Part of a small language model's weights: 4 heads of 64 (2 for keys and values), rotary positions.
MLP neurons of a small language model. Each row is named by its layer, matrix (gate and up: input weights; down: output weights) and neuron, and shows model dimensions 16-79. Each number is 200 + 20 x the weight over its row's rms, rounded and kept within 0 to 999. A neuron's up and down rows have the sign that makes its largest values positive.
Before each neuron's rows, "fires after" lists the tokens most often just before its 100 highest values on Wikipedia text that the model never trained on; "fires before" lists the tokens most often just after its 100 highest values on Wikipedia text that the model never trained on. A number after a token or word is its count.

fires after: "0" 26, "," 21, "1" 12, "5" 10, "2" 8, "3" 6
fires before: "0" 58, "5" 8, "3" 7, "6" 5, "2" 4
L10.gate959,209,161,225,187,233,188,205,184,222,225,167,200,194,192,226,220,208,191,165,185,213,190,212,209,191,196,192,212,193,176,199,185,196,178,182,167,208,184,173,161,221,156,206,228,215,179,198,193,201,216,182,194,190,173,209,232,194,232,220,182,202,186,226,185
L10.up959,236,223,190,198,213,207,222,210,202,236,230,196,183,223,217,227,162,202,215,207,215,190,166,191,210,164,190,197,208,188,194,192,183,234,187,212,190,200,204,198,194,228,235,171,196,203,221,222,200,171,219,211,223,190,189,206,190,233,186,203,182,173,195,193
L10.down959,194,242,191,197,175,209,224,187,193,206,182,203,234,205,228,207,166,193,209,189,212,241,192,183,204,181,208,202,199,190,198,215,214,210,199,226,196,207,216,166,208,217,168,195,196,166,208,160,214,208,155,195,231,211,221,198,195,233,211,205,158,213,206,160

fires after: "\n" 53, "0" 13, " out" 7, " a" 4, "|---|---|---|---" 4
fires before: "\n" 59, " " 16
L9.gate904,210,202,173,158,199,213,190,220,206,181,203,210,193,194,179,175,231,165,218,231,174,201,202,163,200,203,243,194,211,189,182,183,196,210,170,189,216,215,194,227,164,221,194,220,190,213,165,196,170,220,167,184,232,213,193,218,191,224,231,202,165,206,171,193
L9.up904,174,224,218,202,246,217,212,187,194,204,214,199,200,235,182,205,183,217,195,225,203,228,186,196,223,153,201,175,225,206,192,182,230,215,188,217,199,194,211,230,187,178,212,193,171,202,182,190,217,203,189,186,210,198,224,201,191,244,199,216,219,202,225,182
L9.down904,203,185,220,201,187,199,184,176,227,210,188,204,230,175,220,195,176,194,194,199,234,237,174,239,177,184,209,196,183,194,206,217,185,200,236,226,220,165,212,203,182,181,189,214,188,183,221,176,180,199,212,223,194,186,197,197,176,163,197,231,212,175,222,189

fires after: "." 62
fires before: "\n" 83, " the" 6
L10.gate349,210,204,221,217,162,213,199,193,210,196,227,157,198,201,200,192,208,188,185,219,209,181,182,191,225,220,200,167,217,223,226,174,212,190,191,229,184,178,202,184,196,221,201,204,237,210,217,189,196,172,250,179,189,203,226,208,223,195,179,181,204,207,210,201
L10.up349,201,224,181,182,188,175,205,180,208,190,212,190,203,205,231,231,169,216,204,198,199,225,209,223,199,202,198,226,214,220,188,155,184,239,211,171,221,211,193,228,206,220,203,178,187,207,196,181,243,236,206,189,173,210,227,206,201,207,149,169,163,205,208,192
L10.down349,172,206,212,219,200,196,191,199,214,211,198,229,213,206,174,213,210,179,231,218,193,187,210,203,161,177,207,206,167,212,189,210,224,212,176,207,178,188,204,194,217,180,201,207,224,165,196,192,179,205,190,214,239,203,166,217,165,201,226,230,200,167,204,237

fires after: "9" 40, "0" 25, "8" 15, ":" 6
fires before: "0" 20, "1" 14, "2" 12, "5" 9, "4" 8, "8" 8
L10.gate150,145,196,197,191,214,190,179,205,232,181,195,224,209,246,201,205,184,226,215,176,209,193,173,203,224,176,190,241,164,213,230,176,199,195,192,200,183,212,178,196,209,229,188,230,193,218,216,206,194,180,165,202,198,189,220,204,186,196,186,180,195,225,219,172
L10.up150,192,250,223,201,199,193,209,176,215,195,187,183,216,194,178,218,202,194,216,176,192,197,231,144,178,187,201,170,198,205,184,182,209,186,200,184,173,178,184,184,183,213,181,164,205,204,217,207,164,166,212,205,194,179,169,214,160,210,209,231,210,218,215,194
L10.down150,192,169,202,195,170,193,228,177,239,210,163,255,205,163,206,175,217,197,202,208,175,206,203,198,200,176,213,208,204,192,183,242,194,190,197,221,204,211,189,199,207,255,217,199,184,195,179,231,209,195,200,206,187,195,194,218,185,198,181,202,222,188,225,208

fires after: "2" 15, "3" 13, "9" 10, "5" 9, "4" 8
fires before: " " 57, "2" 8, " −" 6, "\n" 5, "0" 5, "1" 4
L7.gate245,200,214,200,188,195,186,170,200,210,228,168,214,168,253,202,212,186,228,199,177,169,222,176,175,201,201,189,207,235,197,186,212,179,224,177,231,248,183,143,188,179,178,194,171,171,203,210,222,171,142,236,205,188,198,165,190,189,175,182,209,166,217,174,198
L7.up245,206,207,185,180,213,197,195,210,202,187,186,201,225,192,174,230,194,192,213,131,220,180,181,169,212,188,202,215,192,171,220,224,222,204,192,210,172,186,208,184,200,242,209,233,203,181,219,201,215,172,179,190,185,199,198,227,203,185,212,187,211,194,212,160
L7.down245,136,215,225,239,191,194,183,190,165,196,182,202,195,188,212,224,182,189,228,211,222,169,214,198,182,239,183,202,187,217,210,214,192,204,196,184,205,200,206,188,185,215,181,186,209,207,204,190,201,194,209,202,217,197,216,179,183,237,191,261,219,208,184,207

fires after: "5" 14, "3" 14, "0" 13, "4" 11, "," 10, "2" 8
fires before: "9" 14, "4" 14, "3" 12, "0" 10, "7" 10, "6" 10
L7.gate781,223,206,217,200,163,198,200,213,219,177,182,187,191,195,177,180,206,206,204,235,203,195,177,178,214,186,209,197,195,263,197,185,181,196,206,170,216,199,231,185,216,194,184,195,244,208,178,176,218,176,186,195,232,202,186,180,197,189,177,182,185,128,174,178
L7.up781,192,188,186,218,151,209,171,192,215,197,184,215,202,192,196,180,195,206,216,216,170,168,189,190,203,183,181,206,221,247,182,182,221,210,187,206,207,221,195,160,186,183,196,197,212,190,214,218,227,185,217,212,212,184,198,194,186,219,206,180,186,158,141,203
L7.down781,203,192,193,212,188,202,175,185,189,191,215,218,217,240,222,220,216,229,220,221,212,166,211,222,205,199,193,192,191,199,212,179,212,237,164,197,214,230,201,201,169,227,200,209,175,220,177,250,227,178,187,232,252,188,171,212,185,186,209,178,196,212,178,210

fires after: " " 71, " |" 14
fires before: " |" 59, "." 10, " " 6, "5" 4
L12.gate269,194,203,232,230,223,163,189,197,202,237,224,211,242,192,203,209,208,184,192,192,193,182,202,185,205,195,202,204,218,218,219,201,171,163,189,181,202,178,204,192,214,177,195,191,197,184,195,181,216,198,230,195,212,209,182,205,227,206,208,154,214,196,212,207
L12.up269,225,223,186,223,212,242,191,229,193,207,180,230,207,208,240,196,184,188,219,220,189,183,197,180,202,188,173,202,180,201,225,235,174,242,211,192,213,211,227,216,184,197,179,185,174,190,198,222,225,217,215,129,218,198,224,172,213,210,219,194,248,184,174,171
L12.down269,230,200,215,171,215,197,177,202,211,188,179,205,230,202,211,205,196,183,209,204,179,194,162,172,179,194,176,217,216,215,157,188,196,218,207,200,221,228,197,206,227,205,221,179,186,196,206,206,216,210,228,191,203,174,197,181,195,216,205,176,228,197,175,161

fires after: "0" 17, "5" 14, "7" 12, "2" 12, "9" 8
fires before: " " 67, "\n" 13, "0" 4, " −" 4
L3.gate483,177,173,198,216,186,214,204,179,219,202,206,175,202,187,223,213,197,200,198,164,160,208,188,171,156,205,176,164,225,246,185,201,196,224,202,202,238,170,197,231,195,217,185,243,183,194,191,221,184,207,175,177,172,165,168,222,228,225,174,192,207,233,177,185
L3.up483,187,209,221,222,204,215,221,214,211,237,195,214,178,177,193,199,217,213,234,218,183,192,203,211,190,192,217,161,210,188,201,221,210,204,185,218,207,142,240,214,208,233,166,194,197,186,212,195,190,221,196,203,196,223,178,222,197,221,214,212,188,198,215,211
L3.down483,177,201,204,206,205,213,188,188,235,193,191,210,193,214,190,198,208,224,180,191,167,192,201,211,212,188,194,173,237,185,158,216,177,210,217,192,197,194,220,218,238,211,175,184,212,188,224,214,212,187,181,214,207,198,181,227,201,203,196,199,213,207,199,215

fires after: "1" 28, " " 27, " (" 22, "2" 17
fires before: " |" 46, ")" 14, "–" 8, ";" 6, "5" 4
L2.gate773,183,207,184,190,229,180,219,209,243,189,191,211,219,201,220,194,183,173,193,197,199,176,180,191,165,186,168,220,217,200,171,191,192,159,179,232,224,186,184,188,200,216,181,223,204,198,185,188,221,197,214,218,173,247,188,224,204,219,182,179,189,200,220,166
L2.up773,216,204,196,196,191,221,213,208,176,202,181,157,223,186,207,210,236,193,209,193,188,235,235,180,184,219,207,198,153,214,153,196,207,232,178,196,222,196,220,205,176,208,201,196,194,206,184,208,207,231,194,186,200,218,239,208,176,186,220,194,184,188,178,215
L2.down773,236,201,187,232,207,207,228,187,207,221,182,191,186,214,208,213,201,190,213,203,186,216,238,184,170,226,217,222,152,211,173,208,225,197,202,201,207,164,236,208,216,213,209,225,211,213,142,212,196,210,178,181,197,197,219,196,184,187,193,208,183,184,180,234

fires after: "." 88, ")." 9
fires before: "\n" 94
L10.gate937,219,202,178,201,173,220,208,202,222,199,171,187,179,222,182,202,182,207,176,213,184,229,214,174,233,230,206,204,201,213,228,223,197,192,197,231,171,196,205,194,210,215,206,221,219,180,206,221,220,174,208,208,186,199,201,194,183,213,198,234,227,208,210,215
L10.up937,212,211,173,188,208,213,201,212,221,190,204,206,223,203,237,202,189,161,166,184,215,180,181,204,187,219,172,181,181,213,225,210,185,196,223,229,205,201,212,245,200,245,207,199,206,188,193,200,206,225,183,163,186,202,228,195,177,189,188,192,212,225,225,204
L10.down937,161,190,181,199,182,134,204,185,237,185,241,188,205,184,194,208,219,163,184,200,206,208,200,199,190,203,195,209,235,220,215,225,209,183,192,174,225,180,196,185,187,185,176,209,229,201,203,242,224,163,183,184,200,203,215,189,211,173,177,220,225,187,224,206

fires after: "0" 21, " No" 16, "3" 8, "1" 6, "5" 5
fires before: " " 59, "6" 4
L12.gate319,189,199,218,198,183,164,227,198,216,204,175,192,211,194,189,195,220,190,198,209,199,186,174,215,193,204,237,189,236,202,190,211,209,198,185,224,190,221,245,216,180,224,211,218,180,160,179,211,189,214,195,234,243,180,158,180,235,186,210,205,181,190,180,202
L12.up319,229,177,248,174,217,201,217,206,211,215,199,174,192,207,194,201,189,197,225,208,200,179,213,216,208,162,185,193,223,178,220,209,183,234,205,187,167,194,216,206,185,198,244,181,218,183,209,213,169,172,190,218,223,199,218,207,191,160,211,189,200,216,191,225
L12.down319,217,238,232,204,195,232,193,224,206,195,223,229,158,213,210,203,217,175,196,204,201,199,212,196,207,183,200,199,140,206,224,233,182,205,209,188,167,215,183,196,197,191,181,188,178,208,205,216,193,185,194,182,195,195,190,171,171,192,162,196,216,190,203,191

fires after: "9" 20, "0" 20, " " 17, "–" 8, "8" 7, "1" 5
fires before: "3" 28, "2" 23, "6" 12, "5" 9, "4" 9, "7" 7
L7.gate504,182,201,227,177,221,180,236,228,183,197,180,225,185,191,170,225,200,150,192,217,200,192,200,181,189,195,199,210,185,194,200,185,208,196,216,186,234,212,207,229,184,224,216,222,205,207,197,208,213,221,208,209,182,188,209,206,181,194,183,200,191,198,212,186
L7.up504,202,168,208,153,197,193,200,215,229,206,196,207,194,224,211,181,189,186,204,178,190,202,209,184,211,194,192,216,200,195,196,153,220,218,181,161,234,202,218,214,200,182,214,205,189,198,179,200,197,221,213,215,195,200,224,195,199,197,166,201,200,236,215,187
L7.down504,186,234,197,209,208,206,173,178,169,230,198,184,193,195,209,145,201,197,201,218,187,213,172,233,210,204,212,222,199,180,168,178,173,185,181,187,230,206,201,214,188,216,157,208,209,185,179,194,236,184,207,188,199,205,195,193,194,185,206,214,209,236,214,217

fires after: "3" 22, "5" 12, "6" 11, "2" 9, "4" 8, "8" 8
fires before: "." 49, "4" 7, "1" 6, "8" 5
L12.gate162,207,190,189,212,207,217,197,202,187,229,203,183,158,160,188,234,195,170,198,204,198,231,154,194,162,164,219,147,211,189,194,229,235,222,182,198,197,201,203,196,216,223,196,237,213,178,236,202,172,204,176,194,191,193,203,200,191,236,194,224,149,193,201,158
L12.up162,204,174,199,189,169,209,221,188,171,213,233,212,244,252,205,228,181,195,201,247,219,194,214,175,211,207,231,190,214,208,174,170,205,222,196,219,196,208,214,200,196,232,155,175,208,201,189,180,239,197,164,191,185,222,183,193,193,200,205,204,185,191,170,197
L12.down162,217,198,201,194,180,230,209,238,168,175,203,192,224,228,187,197,171,223,225,215,225,195,195,195,204,214,201,229,180,207,206,172,194,192,191,206,215,199,173,201,217,228,189,211,195,195,195,213,208,217,162,187,195,210,198,224,179,208,214,199,197,207,223,193

fires after: "9" 33, "0" 12, "1" 12, "–" 10, "'," 4
fires before: "1" 18, "8" 16, "2" 14, "9" 10
L5.gate521,222,196,218,210,171,205,173,183,222,211,180,194,174,150,192,191,219,199,171,186,194,196,167,181,210,236,214,224,157,191,211,214,187,188,193,169,163,197,195,191,229,218,174,194,224,193,222,194,175,199,212,209,194,190,190,239,220,241,187,185,174,208,219,180
L5.up521,183,195,171,174,180,188,179,212,182,187,174,195,203,177,201,156,213,186,212,203,191,174,160,215,216,205,158,230,223,226,231,196,214,180,225,196,206,208,202,194,187,197,188,226,210,226,181,225,220,211,205,206,201,192,235,203,215,188,223,232,229,194,203,175
L5.down521,141,187,188,187,233,180,199,185,201,233,207,195,211,191,193,200,230,172,190,193,189,189,221,213,193,215,185,212,191,202,248,221,228,223,223,203,218,166,183,189,172,202,226,213,240,217,225,220,196,195,237,185,206,177,223,188,153,217,237,236,182,210,217,190

fires after: " " 73, "6" 5, "1" 4, " —" 4
fires before: " " 47, "\n" 36
L9.gate295,169,212,196,195,172,196,179,200,202,175,213,196,202,189,152,195,205,187,197,184,207,205,161,175,184,208,218,226,188,210,236,194,236,224,182,197,218,196,202,162,207,226,204,234,181,203,163,162,189,211,150,184,253,179,196,215,198,191,181,206,192,201,194,205
L9.up295,180,195,246,221,194,189,194,238,201,202,175,212,188,198,210,200,203,192,203,210,181,214,171,210,159,160,173,204,183,197,178,189,190,223,198,218,187,196,195,210,193,201,208,163,172,224,220,198,207,215,169,239,191,210,195,182,192,173,182,216,205,196,223,186
L9.down295,185,180,206,221,190,167,233,193,216,181,179,218,195,184,205,150,188,189,187,210,178,180,251,188,169,160,200,177,210,183,238,188,205,233,207,213,177,180,202,243,219,163,192,179,163,218,194,190,200,197,222,209,226,176,188,201,224,206,208,217,191,200,230,241

fires after: "." 28, "\n" 17, "," 12, " In" 10, " in" 7, ";" 5
fires before: "," 49, " to" 8, "==" 5
L10.gate368,205,174,188,246,248,212,213,202,205,215,187,190,199,211,170,197,198,167,188,188,209,193,195,199,212,223,231,184,182,206,154,214,206,226,214,231,207,231,210,213,229,219,205,185,237,189,204,222,218,171,195,192,170,214,171,194,211,170,179,200,223,212,188,198
L10.up368,207,220,158,171,203,186,198,210,195,187,147,217,218,199,217,169,199,210,182,167,180,162,200,221,186,215,194,225,167,201,194,221,219,209,203,196,181,199,199,234,203,221,215,216,204,174,230,207,190,201,192,207,203,213,216,161,205,199,182,207,161,186,219,178
L10.down368,206,220,134,222,228,217,173,204,195,174,207,157,241,210,228,240,162,202,187,162,204,217,208,195,202,211,188,166,188,202,180,190,188,212,227,185,194,212,198,198,201,178,204,201,230,187,199,234,212,217,192,203,193,219,201,222,188,213,233,211,199,241,205,176

fires after: " |" 29, "|" 28, "2" 8, "1" 6, "N" 6, " and" 5
fires before: "1" 55, "5" 9, "2" 9, "8" 5, "3" 4
L10.gate918,196,244,174,206,188,258,207,185,198,237,183,197,213,234,213,210,181,215,196,205,184,221,194,173,204,221,164,216,219,248,165,196,249,184,174,207,195,198,199,195,194,231,215,221,179,214,211,171,194,185,203,195,205,187,206,207,213,194,174,207,200,206,202,197
L10.up918,191,199,206,215,166,192,235,175,208,174,185,195,194,201,200,246,182,194,226,196,199,192,213,161,173,200,232,205,162,195,214,189,211,192,188,232,224,214,201,188,191,221,225,212,198,236,210,208,180,168,208,194,171,174,194,174,219,192,171,182,211,186,199,214
L10.down918,165,151,207,212,202,183,160,202,185,215,199,183,203,219,198,199,226,200,192,177,223,205,209,194,183,203,192,211,219,231,195,188,203,209,157,180,186,185,180,167,187,194,265,178,186,186,202,160,195,225,197,217,237,204,209,208,185,210,201,208,179,212,238,183

fires after: "9" 23, "0" 21, "1" 13, "|" 8, " |" 7, " " 6
fires before: "8" 37, "9" 22, "7" 22, "6" 10
L7.gate155,141,217,209,224,189,199,192,229,198,196,178,213,203,209,165,209,233,177,205,191,227,215,202,206,179,217,184,197,215,213,202,201,215,206,200,235,218,202,169,201,218,196,197,165,224,243,216,207,225,229,205,222,246,237,212,195,232,181,188,212,201,210,222,181
L7.up155,196,204,206,193,200,172,190,236,192,190,218,191,195,183,196,184,228,216,174,174,199,205,199,240,170,195,170,209,229,172,214,206,165,158,188,217,226,183,193,216,205,201,177,202,199,233,184,212,190,210,188,202,227,187,217,210,242,182,180,217,192,235,227,167
L7.down155,190,192,226,207,214,193,167,219,181,177,170,182,204,210,188,190,237,179,200,186,205,209,212,230,220,214,174,215,213,191,187,224,178,184,200,215,235,179,214,214,181,195,206,190,182,228,224,195,209,215,206,190,220,215,172,214,204,195,204,207,193,229,224,220

fires after: "9" 49, "0" 30, " " 7
fires before: "6" 15, "0" 14, "8" 11, "9" 8, "7" 8, "4" 8
L12.gate727,187,216,195,165,227,178,175,239,178,201,215,182,226,205,199,208,204,204,185,190,202,186,175,224,186,181,189,212,175,190,192,211,193,196,185,192,232,215,203,166,216,175,221,224,192,195,207,198,229,220,178,204,203,180,214,232,197,204,191,230,191,209,214,148
L12.up727,218,187,181,196,143,202,186,183,174,186,196,228,213,180,163,225,216,208,182,197,189,194,208,189,203,221,204,192,218,187,189,199,230,200,190,187,201,172,184,186,185,229,220,183,206,197,175,162,186,183,213,204,172,180,228,195,147,201,174,188,201,216,214,180
L12.down727,213,193,192,181,201,205,207,199,191,213,189,155,202,182,193,231,176,192,194,248,194,207,210,194,215,178,172,211,191,211,223,166,228,191,196,193,198,201,182,183,191,183,235,187,181,187,190,190,231,170,198,195,216,203,185,187,234,215,195,191,152,208,224,190

fires after: " " 33, " |" 21, "5" 7, "9" 7, "4" 6, "3" 6
fires before: "3" 18, "2" 16, "0" 10, "7" 9, "6" 9, "." 8
L10.gate730,215,222,165,228,224,232,206,192,189,225,182,208,199,185,197,236,203,187,175,226,176,204,196,206,174,196,165,157,182,199,198,199,178,188,209,230,187,181,217,185,209,196,221,172,174,206,230,201,193,196,182,188,224,208,230,194,223,235,148,170,188,208,199,211
L10.up730,166,228,262,190,179,178,233,191,181,225,235,177,222,211,221,205,231,200,164,191,186,192,178,187,208,200,198,193,168,207,148,215,215,199,198,181,214,196,160,202,203,202,179,180,187,200,196,179,185,206,234,209,212,205,200,181,198,204,251,234,190,151,171,176
L10.down730,200,199,217,200,234,204,196,199,204,221,187,231,219,229,211,241,168,198,210,192,175,223,198,235,217,232,174,181,188,206,225,203,188,202,161,224,187,213,208,187,177,226,183,188,174,225,226,188,197,196,214,192,219,207,201,198,188,235,192,169,221,192,195,192

fires after: " =" 29, "6" 9, " " 8, "4" 6, "3" 5, "5" 5
fires before: "\n" 47, "." 37, "0" 5
L10.gate995,179,203,256,214,186,180,214,179,178,215,185,178,203,216,214,209,192,184,209,206,162,245,195,170,206,195,209,170,188,214,186,192,197,210,190,187,203,197,222,197,179,184,165,222,223,184,216,182,198,190,173,202,206,184,197,179,191,218,186,159,195,185,218,193
L10.up995,198,221,181,228,188,220,216,224,227,184,200,192,192,199,228,207,202,195,213,202,204,191,158,165,214,178,213,201,212,214,206,176,204,183,197,180,191,182,200,193,133,221,190,227,194,167,222,197,206,226,199,198,217,177,210,220,198,222,196,177,182,196,239,235
L10.down995,200,198,181,227,190,195,188,207,164,176,207,185,229,175,197,224,201,205,212,212,195,207,203,198,238,225,187,183,200,186,168,188,245,192,202,223,196,186,190,224,201,227,159,213,193,237,204,200,196,206,176,154,203,180,203,176,222,206,171,195,225,202,221,162

fires after: "9" 43, "0" 11, "1" 11, "8" 7
fires before: "1" 16, "0" 14, "2" 11, "8" 8, "5" 8
L9.gate10,210,183,194,173,198,194,195,184,185,193,192,214,220,229,188,212,179,222,194,222,187,223,210,167,198,190,239,189,209,218,241,224,212,204,177,206,179,255,233,216,224,203,201,201,186,205,244,212,197,214,202,240,217,226,221,172,216,214,199,177,186,203,194,157
L9.up10,189,215,196,229,242,208,187,192,204,210,191,189,219,213,194,198,229,173,200,209,198,208,199,204,194,189,193,177,183,211,187,202,191,184,165,182,186,188,228,175,181,192,215,191,193,204,196,206,207,208,187,209,194,200,193,205,218,227,212,188,156,195,197,178
L9.down10,185,207,186,182,206,222,191,219,243,239,186,216,240,195,196,228,209,227,215,210,198,218,171,162,221,180,211,195,180,213,192,170,206,175,201,196,190,173,172,202,182,211,186,196,227,193,205,199,192,193,213,192,203,216,169,219,236,236,205,193,203,176,195,225

fires after: "3" 34, "2" 24, " |" 10, " rook" 10, "1" 4
fires before: " |" 46, "s" 10, "." 9, ";" 8
L5.gate967,194,180,199,199,193,210,239,174,194,213,236,172,204,198,245,204,177,172,189,204,213,204,242,229,210,214,189,202,221,176,195,214,168,225,185,229,225,208,209,209,197,205,187,208,194,181,193,212,190,206,237,233,190,238,216,179,168,213,196,177,239,177,213,176
L5.up967,205,221,174,202,182,226,205,217,219,179,188,205,217,189,218,196,188,207,208,200,215,230,191,178,177,200,204,183,212,199,201,196,199,217,178,230,228,257,222,209,189,220,239,196,228,173,221,153,190,180,203,199,190,193,210,203,181,207,183,193,201,215,165,205
L5.down967,186,193,214,200,200,193,208,175,211,173,224,188,182,198,179,205,211,229,174,161,195,236,208,237,226,184,181,210,208,183,231,184,181,187,188,159,176,211,198,193,181,203,172,208,181,184,171,204,178,214,196,211,187,187,209,197,185,217,227,210,145,199,184,164

fires after: " " 63, "1" 11, " |" 10
fires before: "9" 74, "8" 9, "0" 4
L12.gate665,185,208,195,189,183,181,184,189,222,224,200,211,219,189,204,240,189,163,184,195,173,201,204,181,184,237,216,191,199,179,230,171,206,237,250,194,191,209,201,162,196,210,197,167,196,218,193,170,191,201,212,167,231,194,182,227,205,236,175,223,198,160,207,237
L12.up665,215,214,178,189,195,176,203,213,180,197,200,188,187,211,206,176,173,186,231,229,214,237,201,177,166,208,225,211,182,175,209,216,209,155,195,237,192,196,200,206,214,167,208,157,202,186,248,211,241,193,230,223,170,222,206,208,209,195,212,202,215,192,193,197
L12.down665,175,216,211,192,223,221,219,175,202,188,187,197,198,227,221,192,231,216,210,195,219,156,192,219,195,199,173,203,198,194,187,208,160,197,219,187,186,210,206,198,176,211,175,182,203,194,221,188,189,203,167,215,227,195,169,147,195,206,200,186,201,221,229,182

fires after: "2" 55, "1" 12, "5" 6, "3" 6, "6" 4, "4" 4
fires before: "2" 46, "0" 19, "1" 19
L2.gate234,212,195,187,186,178,174,221,193,201,210,198,196,215,198,211,200,196,170,139,216,183,196,174,201,215,270,221,203,215,193,202,191,215,189,178,226,217,181,191,189,174,212,228,232,200,211,208,207,184,202,196,212,198,222,191,208,191,229,205,184,183,212,214,173
L2.up234,194,171,184,208,174,190,195,238,217,208,180,178,223,195,224,176,178,195,218,210,209,174,180,200,241,216,212,234,230,194,212,217,191,203,235,203,192,182,169,181,180,216,195,217,223,188,185,205,234,216,164,227,238,220,182,215,211,218,182,209,198,215,228,212
L2.down234,194,191,186,206,201,182,204,183,182,192,176,178,194,211,238,228,262,182,157,179,183,162,214,208,197,238,208,210,217,165,173,202,226,202,261,203,177,176,205,203,164,178,231,165,207,184,210,200,230,206,210,180,226,218,211,214,211,235,196,175,192,201,200,177

fires after: " " 16, "2" 14, "4" 13, "3" 12, "5" 11, " −" 7
fires before: " |" 48, " " 14, " −" 12, "." 9
L10.gate796,178,226,204,217,242,181,159,207,226,187,218,184,200,203,205,210,199,224,183,212,212,245,169,181,190,225,175,197,178,246,174,178,179,183,215,171,205,173,179,177,195,203,183,230,217,205,203,193,231,194,212,181,205,224,230,201,201,193,181,205,207,186,191,169
L10.up796,194,210,204,179,208,183,216,191,183,218,222,221,212,198,215,210,221,209,212,211,170,233,169,238,175,200,234,192,194,240,179,213,216,220,190,239,169,221,198,226,227,236,184,175,198,212,154,186,215,191,210,176,212,208,217,190,168,220,201,234,193,218,190,208
L10.down796,212,211,217,221,222,223,218,204,216,229,170,177,217,186,202,202,193,212,164,193,199,184,186,168,203,232,177,185,205,204,189,214,221,213,160,203,195,206,194,188,202,185,219,190,216,215,228,202,209,195,180,230,204,197,186,188,221,210,208,184,194,183,176,179

fires after: "1" 93
fires before: " |" 38, ";" 7, "." 6, " in" 5, "6" 4, "th" 4
L2.gate305,199,231,179,194,177,174,192,220,200,211,192,174,213,160,223,188,246,191,207,220,208,207,239,166,193,218,227,206,182,236,177,199,209,197,174,256,226,189,193,167,188,210,194,222,223,219,214,212,232,194,200,188,189,218,209,210,220,249,200,182,192,183,208,196
L2.up305,214,221,190,188,200,188,206,229,201,243,207,191,183,194,210,208,210,177,210,233,204,235,219,192,202,216,231,189,194,212,183,195,187,183,186,213,236,194,216,187,193,214,177,237,205,208,211,180,197,230,189,197,179,236,200,188,197,251,223,133,214,199,230,221
L2.down305,214,191,195,183,202,211,208,192,189,223,149,168,173,191,213,207,185,200,202,217,207,231,250,218,202,226,195,210,186,187,174,216,211,184,213,198,216,182,229,179,158,202,171,231,180,198,190,207,212,189,201,179,191,217,179,178,202,253,196,170,197,183,216,184

fires after: "1" 24, "9" 22, "0" 10, "|" 7, "–" 5, "-" 5
fires before: "9" 36, "8" 33, "2" 6, "5" 5, "1" 5
L9.gate410,195,209,195,193,229,223,175,200,186,195,230,232,158,222,237,237,200,189,208,186,177,234,179,204,157,190,219,221,215,210,226,180,235,191,210,226,185,177,175,194,220,203,206,216,220,185,206,183,217,186,222,192,201,189,188,212,219,189,217,198,224,226,237,197
L9.up410,168,223,231,201,207,194,194,208,219,221,171,193,193,198,197,257,211,169,222,201,174,219,200,207,198,211,200,213,188,153,211,221,240,206,165,203,202,209,180,181,199,220,161,208,187,186,195,226,216,210,232,192,213,185,190,195,223,200,186,215,225,183,214,185
L9.down410,187,214,218,190,227,225,181,189,195,206,206,201,190,201,213,195,212,198,204,199,190,200,215,252,155,243,165,234,194,214,196,172,214,177,174,230,204,181,189,207,177,228,182,166,186,176,182,215,213,193,204,186,246,225,164,207,234,192,191,214,194,193,218,210

fires after: "," 46, "′" 9, "9" 6, "4" 6
fires before: "0" 20, "8" 11, "1" 11, "9" 10, "4" 9, "5" 8
L9.gate632,206,192,240,203,227,185,165,188,193,223,205,201,197,179,211,201,197,206,179,196,229,194,152,195,190,209,226,179,175,201,199,170,201,177,192,179,189,174,207,197,197,213,192,213,216,212,192,188,215,180,206,216,199,158,203,211,222,218,222,197,186,209,176,163
L9.up632,213,170,201,197,214,212,185,190,169,215,171,209,181,201,205,211,207,197,195,192,194,206,218,214,198,173,195,200,196,196,221,193,223,196,190,192,228,208,235,189,219,213,234,210,218,202,220,225,188,221,185,219,205,191,200,186,218,191,163,202,208,167,214,203
L9.down632,222,197,200,204,182,201,190,187,192,201,237,203,188,255,213,216,180,209,230,188,200,196,223,181,188,199,182,212,246,165,199,212,180,205,197,197,191,213,218,227,189,202,194,209,197,230,229,245,163,188,220,208,238,214,202,204,174,172,213,194,209,207,179,217